Weights of a small transformer language model.
Size: 21 layers, width 256, 4 heads of 64 (1 for keys and values), MLP 704 SwiGLU, vocabulary 8192, 19M parameters.
Architecture: RMSNorm before each block, rotary positions, no biases in attention or MLP, untied embeddings, normalized queries and keys.
Training: a variant of Muon for these matrices, 15070 steps.
MLP neurons of a small language model. Each row is named by its layer, matrix (gate and up: input weights) and neuron, and shows model dimensions 64-191. Each number is 128 + 32 x the weight over its row's rms, rounded and kept within 0 to 255. A neuron's up and down rows have the sign that makes its largest values positive.
After each neuron's rows, "fires on" lists the tokens most often at its 100 highest values on Wikipedia text that the model never trained on.

L7.gate181 [146 122 101 137  76 184 131  82 143 160 134 130 133  85 157 187 200 114 111  60 147  89 125  98 105 129 115 140 104 167  88 131 147 190 212  93 108 130 115 123 182  63 116 111 103  68 137  62 144 154 150 111 115 155 126 115  96 100 115 138  78  94 145  87 181 123 125 131 113  98 138  75 140 114  95 116 134 137 119 169 115 125 136  83 139 114  92 158  83 142  95  98 123  67 180 115 155  78 160  87  89 102  79 145  76 176 184 139 104 140 155  69  94  98 149 171  79  94 114 128 144 124 132 133 154 165 184 150]
L7.up181 [184 105 115 117 202 110 148 126 139 133  71 154 170 149 120 119 131 102 126  92 142  90 146 110  71  89 167 110 128 102 162  97 168 131 123 141 116 162 107 115 170 181 105 153 105 140  75 156 169 155 178 110 119 138 128 184  99 139  96 153  89 151  86 161 153 152 165  88 113 185 101 132 136 142 117 130 215 154 154 135 116 158 146 127 119 122 180  91 145 116  83 115  84 110 166  70 152 160  99 104 107   2 154  96 122 106 127 130 171  89 146 131 111 202 136  91 119 156 109 122  98  98 179  85 124 178 109 132]
fires on: "="

L6.gate317 [133 119 115 134 131  71 103 109 111 122  97 107 153 115 123 119 146 104 140 195  96  79 161 112  92 135 126 130 126 112 130 138 129 162 143  95 154 106 164  79 129  89  82 142 103 135 116 149 116  84 154 131 130  75 115 135 100 110 112 108 119 162 113 142 164  52 134 142 141 119 146 112 129 130 148 175 146 147 183 152 163 129  99 124 144 203 118 111 179 102 129 121 131 149 125 157 111  78  62 132  96 104 133  97 119 111 109 142 120  90 213 117 102 186 160 131 145 171 132  83 188 172 113 167 163 133 131 106]
L6.up317 [145 139 120  80 161  82 127  84  77 137 136 119 153 185 114 140 133 135 109 175 100  80  91 117 118 173 153  86 152 120 118 167 187  72 126 130 134 126 141 147  97 115  90 123 149 147 145 124 103 142 142 129 120 110 146 185 106 128 109  73 164 127 145 182 176 156 152 149 142 140 121 109 116 172  96 138 115 173 141 162  55 104 125 185 172 158  66 171 150 112 121 127 161 172 135  68  92 101 132 111 145  98 141  90 135 124 196 120 120  88 120 127 120 162 125  83 167  92 140  93 153 126 135 167 124 111 130 127]
fires on: " 4", " Red", "|", " red", " front"

L17.gate454 [123 128 126 118 128 114 120 119 164  81  68 188  96 156 108 144 100  59 115 171 134 155 108 142 132 166 162 113 144 153 134 133 140 190 116 135 162  90  95 153 182 174 168 153 114 147 115 106 119 125 155 126 168 107 121 113 102  79 138 156 147 123 134  80  95 107 125 153 140  88 113 152 111 139 113 174  79 103 142 143  79 125 125 146 119 106  99  90 137 203 127 166 126  59 145 138 105 113 117 157 137 167 145  78 143 132 181 145  90 131 126 187 141 188  91 107  91 152 117 157 118  85  73 163 146 104 184 141]
L17.up454 [ 39 137  87  68 145 142 123 143 106 144  83 143 181 145 128 144  86  91 106  95 159 154 156 170 114 162 169 114 146 166 165 113 113 185 125 100 161  82 132  92 126 174  90 168 172 176 138  65 103 114 215 162 110 114  67  83  65  79 132 126 112 159 188 127 127 157 157 154 120 102 119 141 142 149 105 163  26  70 160 157 149 147 112 124 107 109 132 176 184  83  74 111 104  93 107  42 119 151 138 144 106 141 131 108 153 172 159  96 110 126 173 144 150 172 136 119  92 145 137 132 125  97 156  98 176 145 114 110]
fires on: " \"", " by", " |", " -", " as"

L10.gate475 [164 156 141 106 128 125  97 113 170  90  97 139 113 131  96  75 181 114  72 116 144 171 130 134 169 136 103  92  99 149 106 118 139 137 111 123 147 125  90 111 130 137 143  95 173 118 151 144 193  97 153 112 130 142 102 164 150 167 143  56 159  81 115 118  84 143 108 124  92 127  45  78 121 180 115 175 170 122 156 214 145 131 150 120 139 101 121 143 110  71 123 140 121 120  89  99 121 124 144 137 127 130 161 126  80 179 134 152 113 166 145 104 163 161 164 143 123  67 128 130  88 118 145 211 198 131 165 114]
L10.up475 [191 123 134 138  96 171 172 125  93 108 122 153 111 117 141 141 128  91 156 121 112 154 128 116 145 169 109 124 184  82 142 122 174 122 152 143 139 106 117 119 127 149 116 175 133 128 159 162 196 142 101 159 121  95  83 122 170 156 134 114 130 138  93 158 177 184 114 149  93 159 122 110  64 130  98 138 190 127 149 204 164  85 134 123 116 162 135 134 158 137 150  67 114  60  98  83 151  96  92 136  81  81 134 145  92 102 146 124 110  98 116 140  84 140 133  48 110 179 135 106  75 148 111 181  91 118 135  94]
fires on: ",", " or", "=", "-", "ec"

L12.gate660 [158 146 184 113  78 137 148 146 137 110 122 135 161 143 161 157  82 158 102 147 104 214 132 171 136  95 119  61  96  89  98 161 145 143 151 120 102 186 117  98 130 186 110 150 178  53 149 158 106 125 140 132 173  96 166 114 139  96  79  93 171 195 182 158 125  60 127 121 160 135  66  93  84 137  70 128 125 140 151  79 142 117  94 147  90 111  68 148 156 128 100  62 164  80  80 174 200  92 117 131 108 155 128  94 143  98  99 102 146 119 150 107 122 141 100 131 168 120 132 128 123  89 139 124 162 179  97 137]
L12.up660 [125 121 164 109 143 107  98 135 184 137  90 148  74 190 173 115 150 122 158 177 116 119 128 142  78 103 113  93 191 166  92 136  81 135 118 143 109 105 122  70 146 130 112  72 143 105 119 152 168 129  92 138 104  62 138 174 156 116 102 165 135 121 171  74 107 128 111  67 127 120 108 107 146 150  88 113 144 127 153 154 148  65 124 156  93 104 115 135  84 195 138 132 107 188 144 138 161 154 149 182 136 132 107 112 153 130 124  94  54 137 125 115 138  92 155 105 142 201 115  84 130  67 171 121 129 173 129  92]
fires on: ".", " in", ")", " In", "i", "in"

L11.gate164 [172 110 137 102 172 159 163 175 121 141 107 146 134 106  91 153 188 108 124 132 126 154 128  81 111  70  78 101 186 169 175  90 161 146 135 161 104  89 128 108 132 161 158 165 112  93 123 130 174 138 116 155 129 153  71 143 139  58  94 144 134 123  94 146 109 142 113 114 174 195  61 135 146 113 182 198 121  76 194 141 169 115 141 117 114 133  91 161 148 134 154 145 174 144 133 128 109 130 132  90 227  91 133 176 118 116  35 130 125  41 111 150 119 148 115 128 141 147 160 153 118 101 203 115 151 159 158 115]
L11.up164 [197 113 116 117  98 141 186 160 104 138 123  96 110  90 162 141 108 102 188 193  96 156 149  97  92 109 119 135 111  81 164 138 140 172 102 104  88 191 143  99 137 148  96 130 125 131  85 117 124 166 165 151 129 124  64 150  96 121 135  92  72 143 130 112 148  89 156 131 137 147  96 166 140  69 126 158 169 160 136 150  84 181 169  95 139 142 184 109 144  93  77 164  79 141  94 177 130  58 170 113 104  93 140 115 129  99 151 143 123 120 156 112 180  98  59 199 169 118 181 113 105  91 147  73 100 143  75  86]
fires on: ")", "=", "″", "xt", "^", "at"

L12.gate703 [131  59 177 116 134 163 108 162 112 135  97  89 150 161 144 130 110 146 104 169  48 155 140 168 132 152 126 122  82 200 108 104  99 102 192 159 141  93 138 138 213 160  77 106 131  58 140 140 186 167 145 146 183  41 168 179 109 125 117 103 147 123 152 130  59 138 116 126  88 140  79 159 177 104 121 134  96 138 171 154 121 107 189 131 112 156  73 124 184 120 147 126 126 123 156 131 133 102  62  94 147 166  91 102 112 155 157 182 103  78 169 103 134 106 116 131 154 142  95 144 119 108 128 108 140 168  58  99]
L12.up703 [120 118 146 136 107 125 151  97 138  82 172  86 151 170 167 175 126 117 123 202  89 113 121  73  89 147 116 117 171  90 138 166  81 145 162 160 106 167  80  97 145 166 147 121 116 156 148 173 126 131 173 146 194 162 127 136 161 129 102 183 101 165 125 145  67 105 149 179 110 136 149 134 130  81  92 117 107  92 168 147 139 143  79  88 149 151 124 138 154 120 100 156 136 139 138  74 159 134 155 174  73 179  58 132 136  89 135 107 107  99 136 138 134  67 160 137 164 118 133 126 160 105  79 154 158 135  88 116]
fires on: " \"", ".", " of", "ka", ")"

L5.gate349 [167 100 121 173 185  58 158 128 102 154 135 134 180 171 179 160 134 123 155 151 138  86 150 109 132 227  79 129 101 136 109 154 136 118 116 133 126 134  69  73  88 142 132 102  82 133 129  84 122 126 157 130 131 110 114 119 140  72 147 118 123  93 120 156 121 137 127 108 165 136 183  63 123 140 138 164  79 113 101  93 110 127 111 145 118  70 156 110 103 103 120 136  85  85  75 109 116 175 143 209 130  99 107  83 150 115 104 127 106  93 125 151 145 145 169 144 170 141 154 106 189 154 161 127 181 136 111 108]
L5.up349 [145  97  58 125 170 113 109 120  83 107 167 115 207 200  72 181 101  94  70 136 106 133 184  90 137 124 126 118 109  85 123 104 168 108  92 172 150 106 142  98 134  83 160 126 115 103  93 152 159 137 190 113 166 105 146 112 156 113  80 106 117 204 124 134 151 140 115 163 166 137  81 131  88 124  92 136 155  60 106  93 178 141  79 120 105 148 106 160 144 140 124 131  82 132 154  97 102 123  96  52 116  96  88  87  95 147 208 110  82 133 132 147 107 148  97 126 151 124 150  99 169 116 106 106 128 133 121 109]
fires on: " red", " Red", " White", " white", "back", " black"

L12.gate117 [183 153 100 114 162  91 144 121  97 123 140 122 127 168  71 131 108 101 120 135 125 100 140  58 187 145 118  73  99 149 149 106 160  98 117 137 165  81 123  88 187 163 108  97 114 179 136 127 139 114 112 122 118 171  70 172 120 170 111 105 135 127 180 155 130 128  90  96 160 158 129 100 183 148 126 112  79  98 131  81  88 111 162 131 162 151 103 156  64  71 139 136  83 148  96 129 190 171 174 141 112 114 185 156 125 127 130 107 123 104  98 133 157 116 118 158 148  91 106 106 168 118 119  64 121 141 151 125]
L12.up117 [107 140 118 123 144 157 123  59 101 150 102 146 103 202 125 151 173 175 150 118 116 130 118  79 124  98 128 107  76  90  53 142 178 151  79 104 135 119  85 108 109 158 140 134 137 147  95 131 127 156 109 167 128 142  47 181 143 150 179 120 103 158 125 169 128 135 103 120 169 144 101  94 147  98 150 138  87 106 115 129 147  91  73 169  93 144  98  82 115 113 143  92  79 125 161 115 147 191 136 115 161  98  92  86  99 154  66 119 105 135 150 164  75 103 153 148  92 147 119  82 153 111 104  85 145 191 120 146]
fires on: " red", " (", " Red", " a"

L14.gate314 [143 174 158 136 105 121  82 172 166 148 131 138 145 137 153 141  99 116 107 160  92  97 175 153 147 128 139 116 194 136 130 147  96 180  59 121 139 166  65 103 170 136 136 116 166  92 191 172 160 162 141 153  84 152  83 131 112 102  99 149 154 108 121 170  82 120 104 118 142 106 133 110 131 135 146  89 150  89  79 137  92 133 122 132 145 122 112  74 176 193 125  86 134 108 132 160  74 143 144 154  79 100 122 121 137 101 100 123 111 209 128 132 123 118 108 139 108 121 144 115  61  97  85 145 104  61 111 107]
L14.up314 [153 121 151 136 130 144 142 134 150 113  70 138 107 139  82 142  55 129 135  88 118 112 125 188  92 104  97 140 131 135  41  86 100 113  71 102 104  72 143 139 165 113 134 104 118 139 104 125 158  71 160 144 142 123 159 147 128 125 153 106 207 148 134 110 137 111 140  64 113 153 143 171 126  63 120 108  91 152 164 113  99 112  76 138 106  98 114 142 146 173 160 116 152 137 145 108  72 155 159 119 211  99 116 130 151  65 116  85  91 108 155  70 130  87 151 153 122 144 147 171 100 154 175 123  97 138 112 168]
fires on: " Qu", " States", "'", " conv", " Le", "le"

L15.gate672 [144 163 133 108 160  60 152 111  75 170 129 184  97 154 138 180 175 130  94 122 141 102  99 136 154 136 127 136 114 180 121  76 182  98 101 115 150 136 107 140 183 115  77 139 180  98 124 102 125 145 141 128 113 197  97 124 152 138  97  74 104 104  96 111 212 103 156 105 170  88 126 153  94 102 157 170 116 134 138  84 127 133 181 170 137 127  85 158  85  94  85 130  86 150 123 136 127 118  84  92 145  80 111 162 156  68 118 140 149  76  87 119 115 154 116 122 117 104 159 142 107 126  85 133 125  99 141 121]
L15.up672 [181 137 142  99  72 120 102 140  73  72  93  86 118 163 128 127 126 121 130  87  69 155  86 105 103 141 135 105 177 156  84 157 180 146 117 112 118 142 109 157 178 169  72 129 109 109 114 130 121 157  81 190  67 156 153 150  77 146 115  66 108 155 144  83 110 133 165  88 126 128 109 160 155 135 122 118  93 134 111 155 151 120  92 146 114  87 156 103 153 125  90 163 121 112 151 137 121 106 157 121 162 128 111 123 118 149 137 169 124 142 191 153 170 142 158 105 137 172 208 194 122 163 178  83 131 113 124 107]
fires on: "=", " most", ")", " acc"

L8.gate28 [126 154 133 199  94 162 166 113 149 115 158 148 139 164 117  88  88 153  67 159  90 128 119 147 108  72 119 139  98 111 187 156 116  97  77 155 201  87 134 181 140 119 149 161 135 128 162 134 176  94 157 137 113 145 113 148 160 187 141 162 125 178 146 117 122 116 164 137 103 137  52 115 122 188 175 196 189  80  98 159 136 169 120 138  72 169 137 150 126 166 127  95 156 128 147  80 113 129 133 118  57 129 116 158  83 144  95  98 161 128  77 145 121 144 131 125 135 138 146 126 152 122 185 168 118 157 169 145]
L8.up28 [199  88 132 180 158 125  96 115 116 105 152  99  94 170 126 140  91 128  70 161 139 174 170  90 126 171 110 178 194 110 109 159 115  95 141 169  70  94 153  94 132 152 126 106 123 130 138  84 116 128 145 126 153 126 103  94 185 130 151 129 167 111 164 124 157 120 144 143  67 117 112 139 128 103 111 158 185 151 135 114  80 102 123 169  76 151  81  98 155 160 168  78 130 204  83 144 172 189 116 137 127 114  97  81  89  29 139 108 176 142 135 181 150  89  71 115 155 119 165  89 118 129 135  29 152 130 140 153]
fires on: " he", " He", "ta", "ti"